From a checkpoint of a small transformer trained on Wikipedia.
Training: a variant of Adam for these matrices, 9223 steps.
MLP neurons of a small language model. Each row is named by its layer, matrix (gate and up: input weights) and neuron, and shows model dimensions 234-329. Each number is 128 + 32 x the weight over its row's rms, rounded and kept within 0 to 255. Numbers have three digits each. A neuron's up and down rows have the sign that makes its largest values positive.
A block is one neuron, or neurons of one layer that tend to fire together. After each block is what it responds to, as a language model described it from the Wikipedia text at the highest values.

L5.gate131:102099131100085144135116120133200146166059080160124107105085154111133112154159098151092129158104164113137118139108125131098113122063075176091163110113127165146150130159157089073175104076109116144107130062125167147136100153125142136151156122166148163109183142115162096138152126149150143147
L5.up131:121156173142154198075168158094184065133141100145089081099091136098135117096123243199158096100088107141158097156126160091153118131148111189117138131121199169119094107157212098118132128160122108136158103113109131113098142132189102169150136137102103056109105146136145097175103179161160092179
L5.gate2064:124181096073109138112129139095130152051114128071119125073138103147137125100147089133159137150159175118118126180140106142148108121114130105119164142077079150123165102139118133163146124094044171152100155106102138143134097210084157168178118090108093094146179145128137148170103115067122128126
L5.up2064:167124103125149129187094117160168077124040167147163112117120105042166131118159163148062104118143084174124111150145097169087119130083072127103151114075126135160113158119132155118174103094135140093177044164125146099088144144163133105152132117142143167155159132087096065151082128101094178138
Responds to: Verb stem after subject

L4.gate75:160109194124214153061110146165071159180163107089115130081089138102112141151101095104148153129121162082137116085177098099100126076153117165130125112151110114152116204098126160143140076120115157189090111097184106123181172094165144189151131079122145134073043120124140113164103146092148126121
L4.up75:121134134115155092088111148172124150135115194059099133158156088158154111142189098158138134099144153107106103089152132144109102149076138164118135160152174139078137122152164129148154113159068137144078100125155146135083079144146154112087087174070196158173126115132226139124119150078105094120
L4.gate1302:139167115136190154123130161107161140148100117102137195142085137119103133146128124111125129132075125091134140126135152153127087101079156194162115071118115145094139185099124162130154103063080176118105170107170116133159160161158164137128124089106140206161083142150173120119073114147159092168
L4.up1302:153148126123198161128132158124180145122078126117166137136050141117173135139147121123106140132083156133121134097099156169109092091075186177160112124096135115169130214111074122097114063084105121154118194092142118123127134122166153127148138112108127167139053191146191129097095145132136119159
L4.gate1669:130078149146196052110141110138092106148122170118121140153127127172121121169146164195063133115012171116184134124140118160176103088110144116138094107109150177127139171135133181147172095144107084194110149106169146107133155168181141060144092157133147170161147112147153115150082131091177100146
L4.up1669:158130105094108130134176102066128122153103112118143116165106082097165076158163065160133143102130136115114145105094107143144096107096108105087105101100101126112137145063145180115139093139127138126166170152116103087136124160176133174124088121155131117126113141140169186127130142102147046137
L4.gate2522:122139122054220177071138122083127126167113182125144212121137070148171122108123118127195128136130118123138178156069160186075093144103135084153136109089068136107148164125133095137161062094094115169166158100139159117117071191115131118109115087133182114173119123144135058130122150166139088133
L4.up2522:165181109109110121150121200119158110106118117096178186176145071151156178096172144150130111128149143138105131117132131078136065116029127150069105113175107091086156193100135109109115128141127106176095087134193143150111120155106072092099110067096193108161179131153170103165119194108149106159
Responds to: Section heading closers

L5.gate349:126204140134078116117131083111131097131102155130186153135131097142191140148133162132131202114115177159122119114117135151130053150124064110173115117152112167126143118129161131104179109111057131103093139109159174139156094145102196146111098170185115160108118099162096101101118149173101154150
L5.up349:132078123101158127066110105162103120108119066090060083199129159156136120123198066092162140149105115128132151131126135122157120174134077100078088151113135169099177146094095066175150127143158119115095179132081106108110120110117145102051138156191110111133154089148086108097153064101119122094
L5.gate574:159086132172136107140148120133096129103123153089087131175103092110138129142139122157091146110103167124161157136119129128191127104182148150127148107118118141111135122156123154079144085156055134105136124147117110104124065062171079142192071086192099187086061096190164138147069152181099123207
L5.up574:060126112136116115140112127075110171170134073109130107100099139176169161133081153107161112145047118121094107113116119190100117161111129165103125110196153093151150142060107135117154160128110147089114164115147099191077166134108093141082112201145203150114126196128120127152158169080146072112
Responds to: Boundary before new segment

L4.gate476:122158160126149119150086117109115062127137135150166142126064137148152112121168144112137122163134123142113146168131106089116117148095145123114128122159126147079086160064103078075138171072115143146090125101157063099144158140122153113099134121124157106098133124153123051208077136117117087091
L4.up476:098200151135097147152098160104117118108122148140131126101112052124139135150162155123108133136154096128108160116162130098137124130098101082106207158193132119102123107062102091120099161139085107145147107176146127143113149147107143093069108182092103114135113138133140120135143101184100115168
L4.gate895:104097140134116160075086162137159214119088116150170165132097083127133115119110176144126174171085113127129145111107157115147085141129138096117121156099099134173129163183166105094145136146075129074064115092100101172095114106158142092038136061165099123159115168221158139122125097173125116095
L4.up895:098178143117071119180140142183111121120116174140204142144126106116196093129124119115116097188041098133157136145137158123206073128109156187133127140160113116111172152097151085108148203121092111143064122060153156177139131135078092089069110092172148109165146145134084126154177127081117143144
L4.gate2017:184067124188167173104111119117145066061111141129124226165121102146165110135147195111125113122058124143123118049131177113139132172071137161154100132177113092085142131139113092112125122107050134170191138108132116138149098108103107109117100103140162136112122087131098126118117079108093096095
L4.up2017:124113100101099116145155144132165137118136091117127115152117082113216172088115128165136124088157118145118171138075138148161132119126152167074101145153128043118161167086158154078179176138098127141108179122127108133123144106112078140147128114106095156076108133133107036157073178133118135127
L4.gate2493:156160101188161124128147129095138094105122121129111144122089107115152132128093188096140137159101162089150124102057111117147092140156119159113083137166105097127164084134146067093157128108111154134131110106158059157169139109100148176124166156128085127110138098131149121137125140180105120195
L4.up2493:135104114134118122088129142066144096096140148179206117145071159128244168156155090121125180177028114117085131100123180139147103113120124096097048141143161140138125153109137132093141158110153097178114175166102148031114155105137139102096106080163089109135088119106125079151105126155090136139
Responds to: Newline after section headings

L4.gate234:135117182156120167091129118156129186144107133045168155117124144130141121154113151127125122190151137177137150136133127055133127151117078141064085143185121098132099115107140078141152122176139087176122093129130103089093091200147135099106140148159113124122102176080104113132154104154156160115
L4.up234:068133164128113102127103145169150163143146064086109103132120119115148128154115135092087159075061109105125077103080117177201134125110141148148101111075141121106106118114155176052144124165112133117139081192191181194151123144126045115099170125121140144130103090118166156149078137139145151133
L4.gate1001:118125124033153126174111154125153066072152101083145058121111162148121099137158153081121153164116117153111176117104150165126106117111171122082114122173120096078114159126095129127215092115208092162125117144140161139134132149186114108122121132162121087115078180073152097133099133158127130139
L4.up1001:131118060152109082142098187111174144152125128104081143142079126097076136129087166098069123065177088144134123160148154170113131128127124108065127166156121113103079085185144045122152142111166171072092160089136115107184128125105138124116122181178106169066131115152090166144159184155144091165
L4.gate1518:122092085087158143124133134172152112120157066136180163177062151129068084130115107125125131148121101150166179143109113093121131087115138081159133125122080123114087153165126127141210116093155054159161149153113058130121094135113122099225116149174148128152078129099121107147155149182088092152
L4.up1518:162096150137131180136139120104115152159140194111145155141107112104107085181150193140137114109129097200138161118126149087170114138164147118100163170105144113106113126060100128080101082064174150128096049099155121129156114153156081162178081136142093128124112115123138125121155139146084101180
L4.gate2064:173107108131114169147132129118172132143128117145166196064097113128072117151131084133078055183092139072130159177095094118168124053111175110089121150120126147116175162155098118077115088147143136108139104067170098096150176141088093143120137112164095069089037118081092115142095107130165111076
L4.up2064:084161163106158151106160123105175118098152125075117123148073107096146124161137127116105155210148117142087152115148148104129148147099117180090131148160090041077088102116155176051104134113129136114096106189147141112029147174091109163140044112150157101126107099104110109121187148160106120134
Responds to: Possessive apostrophe

L3.gate1008:106184166075173173087114103162069106066125130108108090071129168134170132117136163067113150127125182080140091110108153105131123105104119138116113070092206146104145076126114142154141100145182133118121130183168109122123090129100115078141129148077146165090088189183141152116132106065166166207
L3.up1008:111121127132121105168215096133123139132114217121109159122063152108143166152117148131184161106197130152106230128128104094077123213147157125120049117126089119140131169146105145135194143145114130148173105173079117095077097077129109140149070124058174110105156133113179093141157170185111174140
L3.gate1301:108123107104148082124137095154108115136125155151099107144141092114204129113144133147134147153059171194145135138113122126110192120132077092127094152144092108092154152116149084114104108109083095196132137117147139094115132129122153118120092156156082099147124068103065141113136151128128119108
L3.up1301:190106083082169115134179156143098146115163117064216138156196105128156153141100115103150132172119131090138111135154177051078097161149167125130109088123203139072135147110084130094158168088089145068176163145130115144069237107123119141127068085131100112118110079088112079176134117120113144182
L3.gate1758:137129069158103216124128118087109145088133100087095119139054112167224115156120176175151078112102116102143149123115155122167162106093094109159103152133079178126164162148179109112135161167110110111199154101152106105111116056113119138124114202076086092138180087144110131146112115156065154152
L3.up1758:113166154145147221083163093082128154159143145143107148134097145158120134143179119107106114179115155082105061149110128100102134123099156128092072138150105139133139137096148040120063144111123163175086103227090130140196104104100100104125167151114197087078099134114131168148056174126065093174
L3.gate1885:113122134122187165161142147102126128117148153071115105105081138209141096140089109125101156114119142145147134123112081092156099090159164153106166122152191134089129155113130086137119124120153158173130166133049143145126096107131146126165103130145124139111083130161140109067067145123148161188
L3.up1885:113121115117119163104148088085092123116129059121131110130075164132150084056144089142172162106101158068113111107083137113116144134148134120144090137144141137174123145122167153083172084102159153096149126171162136065155099159126097137144116172107138156165118137162172123145140097123084136141
L3.gate2301:105173105147170084143132099123100143091163139130165095167077119143109137156161126104132141105131152143117106132159126086103162090134094143075108104089168100126147132090158118182111165144142102004162110174111156184182172160095098139134139127061064111116136118103175130147108121141106166151
L3.up2301:113101142093080111181120115128162172096170093164138076117128128130144118134195122105143199168154141099119158167097102197072147137135168209152143148106102102134096140104061148156123140161059134137086134124096141075139189088103115199149082182114154096121120053134107119120109121177120127168
L3.gate2310:148144039100132152129108155088155125091119120128120108121102144109199106150155152159167162137111178125166122188088118117138145125111126122132106118104163179178105137090124075083154150187110125184132152132114066091136116066123081157153149164107149074145171190175121090167083044151141201155
L3.up2310:107116131131194115054085172094168065133102160111161150164182082163165093092120114151173190175106166150139187110116185106173114172113157120161055078163114096059118126143154096114110165162115133116080073039112150155062140111102101139099078121135168118108096145117143149168075094175150122167
L3.gate2374:162150121121127084088090102073117150175088118083109073082113158121149092097145159116129171165143123083096127133126155127105108147075092088088178157137152182127148117129164070046097156102072144130113115119081154129124153086113097106089088122168139156136134118124140102155127140109093112172
L3.up2374:080127094131109143130114108159057100075176136136145104126181174116143149120136114110097146152076047081080111089082105085139068155048161119098128144142129167085129162110109143095148121167162128149119142120132108216113150073142114124147122106109181101151067136186100111124125095156048188111
L3.gate2673:171095101118131138094118089053094155016115153122105088140075126123149108126071086147204162171138169159158203142113114074090120175093142138163136117175118113067099170138032116136110165103097148163147129127101100092131187140084139148112106159087086093152139155180085195139092102131081136127
L3.up2673:132034092080176126092094114109084114135137108117167105140150144101150142143139117166143163075105152136184142120080157097098149088093141108166073135122122156110118113165134112132139134113080147208127132106101134084148116123066195125120155127154182127162083135158122143165108124185160095147
Responds to: Paragraph breaks and work nouns

L3.gate392:112100114165190140150120110144139164063136146119117126095132088178140131124133150134153141161082122147132140136093110106152127104142119135079163145144156112138143165101124119069130172146122091144075113153151087154117169146109102152142077158132172158127132104116120114085087103156171120136
L3.up392:086152056141136160161160150119100107131117111101078120145068167154176135076139115190158095134131136106109170133153155165141147125112130149139195136122142164132095133137135136172086182123123124122179148241126158107121117127137191106128123074156138139092133131131146140162167141119107119164
L3.gate1238:108104121114141133110170107071111111142105153151134132102121135133131099083170174127129093125114186120099090141154088170060195131116132151136203137076118095203107164074109143137143100116130132093145164128134083093096157132098114143163064137150135170081141109134123101140050094104118174116
L3.up1238:105120086103117125150138155094131046140182097199099126089169161110168058146132084142137133150065132111142142183085114159136162114097155187160162158089189178104132122162133190100143150104111131138165123094123146127155095147199142106243160139189181118103105127086111129139121164137150120181
L3.gate2038:097170069092111130137141097110146133104126105161110077095104141087104102137148132108140159123140096103115143106145188094143164165100130136186197175131135172150136094107090103116167120123113106160096146093155077082162137166136169112215177152134118135124062076119108054134120105109022105177
L3.up2038:150152021117161153146159104101175069102146104144146067117104126135140120132159084092128150148090156097130103109149169108158055167145168106075137137154073133121059057155129135187113182094133093116172067112155131100115142157082129132144145153099114139145139162131127089118132098109090205197
L3.gate2112:142138096104111153138131088106102067111188075086131111138107100101110150140122120092161206113086090132111108168143135155078188164113137130157126119096151152129079189154086082127142116098091189149103121130083082103121145207119078176191119129143110181169084134144168092129115121081150127148
L3.up2112:102201049127159108176170177126138094138191141158049139120145121139128104118143119087198167100090120097089113096122113126167137168055123147090158104138130172129127183110128071135069180098207079118125137119139130128107089159167136108161117144102168159139146123089163063114125080085102158146
L3.gate2122:097097092121123144143164091129122090105099124076150113094126119164073172116141116167151116127081053100164079192077177128109127178146151116125133147122096147128125104102081093081149115137083130199199166165159150118109133171103167154078074048139151148097136161190148061138129177065140130154
L3.up2122:121112146150132146170100137138157119133178103150169127194055081094164115127151084145114149112099135159144121122187163129133162133029157175129090123084119160102147109135161127109143127119057079167111120123150131089149135127141159092198135142153126083101150084136155094148157105163158147161
L3.gate2254:142182055115131124169174192055143163119115148159163080129068130095112108090142152118106138104114122139137113177141096112058111155068120123125154141142087153178147141130078146142245127095137105101061111113157152175139132173175111185167096150173097200099137093074153092151124140144144183119
L3.up2254:151167093101073120144161137121117121123150159115169127143124144165125141097157141151141109134197136136142062119105083169132151087137109111108127150119115059150106073125065161163127127082055098100142112091082131118122077167099107124139095127150152180186119203158127089111155089081082192136
L3.gate2263:032114124164105138159176154099190145103047118111128127191128127113111162111137128095170185158140094141193048118127117125123117122105092119099178137149162115112168134118118140089140115132126145133100141128204058159142124135148129099126142134142090121109091079087117115090174127135118123098
L3.up2263:116122078255093117143137123133200135108068163104129151123125117123184169120074072133152137100124066168146079135147115146088131186122089044047200118127182105123112124113118094152136136121136130112104151081159124116164147129136147070150125133147118111114187158150113101087135138138151149102
L3.gate2535:175163079161166142139146099097142120100147136140119094094128175115126066172140159115188147139082163090140066119144175098155056141079099136080148107123118093118112102138145107104144094103133105191130123084106088089128139162116089142213109119123143146143088117067107114203143135147157171179
L3.up2535:133149112108118176148145105164094110153152176132188148144087146126085129084141108121135131128069139085129096070082124112163113126132080122096106166158172179183072113169114065123107109140162098098078111112161168125119130159141156178136147148093129148142152076150132082108122122086046128131
Responds to: Causative transitive verbs

L5.gate216:139176075122156136146151151152142176162156117128131109152107120131049063144137121125075152085122137153106132147115117135161070076123127158150143080121136133129142134093118158115141172132146109182156135155136111157113180108146180078141117217095175125129114115096110130120132138142104068122
L5.up216:163088152120154146135121103136180050087164085172136120168154102062150096186214149073099162183124133119107103130123168112091067145098121120117171168102164092121097143177115168109141094142137140096115177205121115160147139176123141164144057127143187123112122145130163049153151088115074089105
L5.gate1824:084147112087092093150049115127110156120149191146199129164115137136106145132119137118128152116061110139095165104086152117137117151098157150192139108113086203136145168186123124133141052149120097149135115128100154143158159118119137175170164126146117115130159122159127170094165167124126113066
L5.up1824:109075166158125099107160173157135135125142135190160223163082153155151160166145161039079113166067159120165170087106129199167072088102114122158061137170134107133079111139095115131134096130176179129111083086127182125127108133190174108095137109107131062133128105148131105156092121182119114088
Responds to: Possessive apostrophe

L3.gate55:143120139155180164080092175159112094167085139120114100159124157152197186184114066084040154129106180165162105121132192088165115154139092113201109130155119133127106158085092096142102109120106131155169120106134140118176036100161214141148162094197081047159102195121122145103140113152136134067
L3.up55:082083134102073096136117080102072065109163196090137147131113080106144120128042152122086108181127122162120144165151151098108097135138145164080134139081123096123091082125160136106101098116164148197081112127170139109138118077145149110078112155131121168175087123097135116155160168199202113146
L3.gate57:150146089090198172110113136162142128190122096131143183122198071116152172161137109090114169125115119115138128128093062039184136091084049126143087111151103109115120143136135104128108054130136106093124170107151142132156133129095189152106121093171107063153118126120156090113133103094092144078
L3.up57:047060179123183125152106166150147130170153110085137178103126145145092098088133053123097116109129118167153096160157127184103085113142174117135121183134144170162132096127118137086157063148157118151165209145090165165160132120169137122169084153121121138155091107154150108160086080165186075181
L3.gate734:189154077086181137110130182133129104151097100145126142144139141161150177135106159128152107067070134093214167135111139141116125116080112196142122058124138096108170173112158114155188144068081123095127114081168156148145187180114159146092117168139172150145053097104172103160106139148107077165
L3.up734:117172138094162118157086151142120120106097100118175179160119135131095129097112150147090103153147107097217143109127166159141078121135156178121029081142126121114146126182153120133135078091152086098143103067120103161135168141145186136137149162107145119078140142153133115114138121131167124138
L3.gate778:109117057160112158093137173090099142075071077123155190119071097145134140164163089125110088094133181087174164100145111128149152150128082156162133120176126157195129121131145046106170124128187119193101125123123121113150128120164184151142096106130089060090129099134142095085099084090141121061
L3.up778:196148121123138140085168150096088116159116123174102159113145102144083124129024114126096176077154110207055209104106111070153120146141108106082151075103140126105140126121112191138134083119122167128128131193069114106061144090075159102059116166102092151126137170167145072108159157151180177142
L3.gate1126:152151101179121117058132164040120079138122132077141132149153118174168109115128129137122127142114152113170131190107144150129171137158112123145112108158105102173114139133144064121160052113073099112100125126062117139127076121169126123114076127197145123101130067134136119153119211115055136123
L3.up1126:156117163126085158151201130164169151144110191069138137152100175165161131162134168175080051153135180188147144128087182091171075131143199113181133104124135101097186131136154121142143147114116163160130176128070140114157127051090136125098102140170130185135170124127112143114150082131169158139
L3.gate1637:173084128034114203070088161133110177171120174100163165114087095187080104077097125035103114150139130113117139094095130124120126151162098087072108139117120133094135137099116079194151161112162136121142167104140111134154157187125156156094087092104094175146080121142148161143139142105125088125
L3.up1637:112158126122141134121109223072161159110091113079107118200106134121146171113135146163100152063149086176117129101150160119073141124133160150161096118127117137213101128147101137130149113125126151056166112051136141098151168140172148120147121090103153116150117091146115105150165124119070098171
L3.gate1948:128101084082161156158140198129107155141054143136113137131171153089161116072119119123119161136163095143167160064114106115132083104151140104125089115081110147155076107136106138123187138061153141096145110163179122102101126154166082130144126134110099073101122228105136104125088146100158157126
L3.up1948:116129050157136136087147180143103139158143151115161161076083064129117108129096130154073128143145108089152176155120156082097098151101147101094104142113145145148157156112116177169177090059086140114151181072071101145131105158108144107148127159144144125156064088170121191129172095148107107154
L3.gate2475:111149141144172110131130079120083113101093127063153117148142164149128064129139149166112144134099202124170186151153117183109131086178149093091083069146120093146120175129142170122141102106100125142146075093137140153101086149164098132145122147178121183125164118135168071134184124101092191161
L3.up2475:183101154152135092155118117142087178084122136110114158141079104124136119102126125077109109080138176143079135098122133129113122108105155079199123140070066116117139158164084114116127109176113103078088175122151163127150099149141164156138068154138143086174150151173151174169100151117148082141
Responds to: Section heading closers

L3.gate836:109149115103127120066130112050127047159157176077103103159102075131092105091171107133119117125152184099147170075136110116112104114127111119133113112058116065157125113157146131071187098121128099182110144156157117105058143152090171148172080091128107151138108105131141123138087186135120152061
L3.up836:147174126142136122135129132123108150105078090125112121206148061154059084100169162146128111124126134117165114067154136158073130112144153026104103079132162105065147136175141140126114141126072140126080119154115138094109156080066116123107138164122140131159156077106099113160125104147073081088
L3.gate866:175128081154173123076073054109124123132109118110149114114108096159078124163163113157111127124101093090157147145124141125120114137086155083090143036122085113137157114117155109156150102099090124169208048135119198082125113234097150134093074155181099103128156133108123122132100102116130135151
L3.up866:079093149132153101136074131084211160165150084134144142117117061135144131138162128152121170145176151081112161124159143110144142147097103098158092086142058129127056053154120077119140124130124137113126108122140114084104107211164129103156123202166112086101032169121165090129183124134063124083
L3.gate1136:066148157089129191074091136081099105096160166090133179149074127193083104147175138112108165214153180115120102121106090087116153139120122110059103124168171180099109120140166084111179135128134129157067088175124126084116113134177105158125102128130147150154094171087064135111138133112140123129
L3.up1136:121171113118119116122086177145118080111133106210130112111119148136118133104117157111136166123162121089130203121145156170117129141148140136123129153086111066102102150129133110053173064165085159109061179147128140149151143091029139160169077159165142065102146092101161091096134186116144143040
L3.gate1263:094168073125163075121168133144088162157081133170130204136162124165130102174134070168163132124122069114144097111082151120102096133085171180134126134111125156160183155099084130124200101139134092162100155138087077152135143171146127111085120089160119074171119077156185111095148097180129149075
L3.up1263:138138130110149121123135122156160151125069092116085151141128151157117132127146124094106169126149102082143168107143079091113111147165138133078099126062105153183189102101161128160128081142147085095183134137112097164094089141154087116141093098099136090164127146071117148127137162096123122169
L3.gate1780:106086136111120102098086096105159143118162138130175167192066068145084098171164103185084118159075123155186205103166126122160081085128111141130109123175153154095114109098098162105176102115137086130141119062093133134104092127100124113134138150137112107201081107117114188096149144204107134105
L3.up1780:138080148105115162158103178158111153111123084074135184129106115122102119130171174094140138113221119065079200143124134118141131110126160162155171118152149094081097133078104170105161085150044129124100210135128169158163074180153059156180117129186182159166146117124110110091127132193125133114
L3.gate2149:114102110117117109088115148132122135106138159139117095136105149174152058130176095102112149154125146117173099064176120104110097105117165179069126139141086125163084185090089141125125116166082133167122099150139063135133154131125143123206111152185098123125085068090088095154143174131143140105
L3.up2149:144133101125132116135129150121095196174140127126128129173117142130122113116111147185152092122126163102160143118125156093117157118163166138162180145145115064043125159089171179124103111126094065121112113123121124090147109162103139100077058092134150133127145150125095134131117123086127080090
L3.gate2466:152108131150128159112176130149140172117117171194141149143124081177091161124147124152123031117145078106197083107150134119136131066127141150133106126132115107116140142165062135141152127145189103152189123155178154111142153072150173079074192137156134113104144155173094104174136154088131132125
L3.up2466:154171150056097165154120158193133134063159103167132149107074088104144107121117135154174133169093151128130130120157097154091168180116120098149126087104128139147105131110158094114139165193171099116143119133157081152135146189146115118128145136082067087118112091105104126152120175103169146089
L3.gate2601:077120140102098131145146135150099176124088149128099130143148130123101113127213126110142219109104082078144162151154111117063100109182139146160177152105070122117123152134087202135188150105090101177145175072147097142100133174190128135135169111154187084114092105105101134089128127118143160061
L3.up2601:117134094107150190106129126077096118090099084203096146164176101127110128188127134096144097123185172160162171116121106085161151141172152134143131083179138122130153096137167165191087126099100145077152088110114123139104100162156074135193078191165095118150121148150117165114139163157126066087
Responds to: Apostrophe in possessives and contractions

L4.gate617:110094076120123089159165137139179140079101067106141119140107115169093152080184150149169178132106144092115133179170170132139113098072124139089143145115103159181128100138099147126137145104109081105142107039108165107156118196103112079100157125166145155153119114067129123111087096181116140150
L4.up617:099159151167176135077143113101124153122145149063123123107139131109112103120096151140089133074167177173105211038143205113149114176160171153118121138076111150153065073137084161150175147147124132125074162081126113144112146157144102172081060163098147160113094196152121124039103112096087088078
L4.gate1121:097126096126120091160142141150190145178132074114169095146161162128121100078140133112133141147068086174162108156125183143145145114089116130102140094136112225129132136133094139102148122132140098107094119045111143123164131179127107077130149090154103139100087087082143101132112090111112142131
L4.up1121:153133075155094113096161106143113139055113143163135190149092091186084194103129167121137149112125135125176164089119086166126143145102138107127147124124132136143178085150118091133147115077127135069113142146046151133120107108105133120088101109126129136169099144164153106070141107135139120114
L4.gate1276:113198112137107175150187169178138174146110115133145150098113126171106118139135125092151159119070151066135153129208168183124091151075106140103143138078132117154146094077106127091085132125105098137108113145125123137148109146087142196171107117149134128127121117132127066197141155130096135152
L4.up1276:161137096076149053106154150123110149168100185079141121121154103220165099155113100128083116163154141088132102079133139087181110082110148114117157094125163087207124111145148093120042134145163116158087153097118111118143105097074130134136182105179129119160126106200135103160158055098152175119
L4.gate1942:070186126167123075174165152122135105103129165110142060205078148120107104093088153082158098164113145111078155159137133117082163116147114091095178124134158178168144119137072128112134143132175113099067154144150098172132047135108078158156076109162099185140118159051180129086114104130162140148
L4.up1942:145117077142077142121082136104088122175088126139190131129065112126099148125147094071129133142114088113097078146154130115149124142107145060159126141101182085091155121134074136158142058125121105156063094117132189095164143196188139136094094121151101129184145143144101137090118137155100137117
Responds to: Main action verbs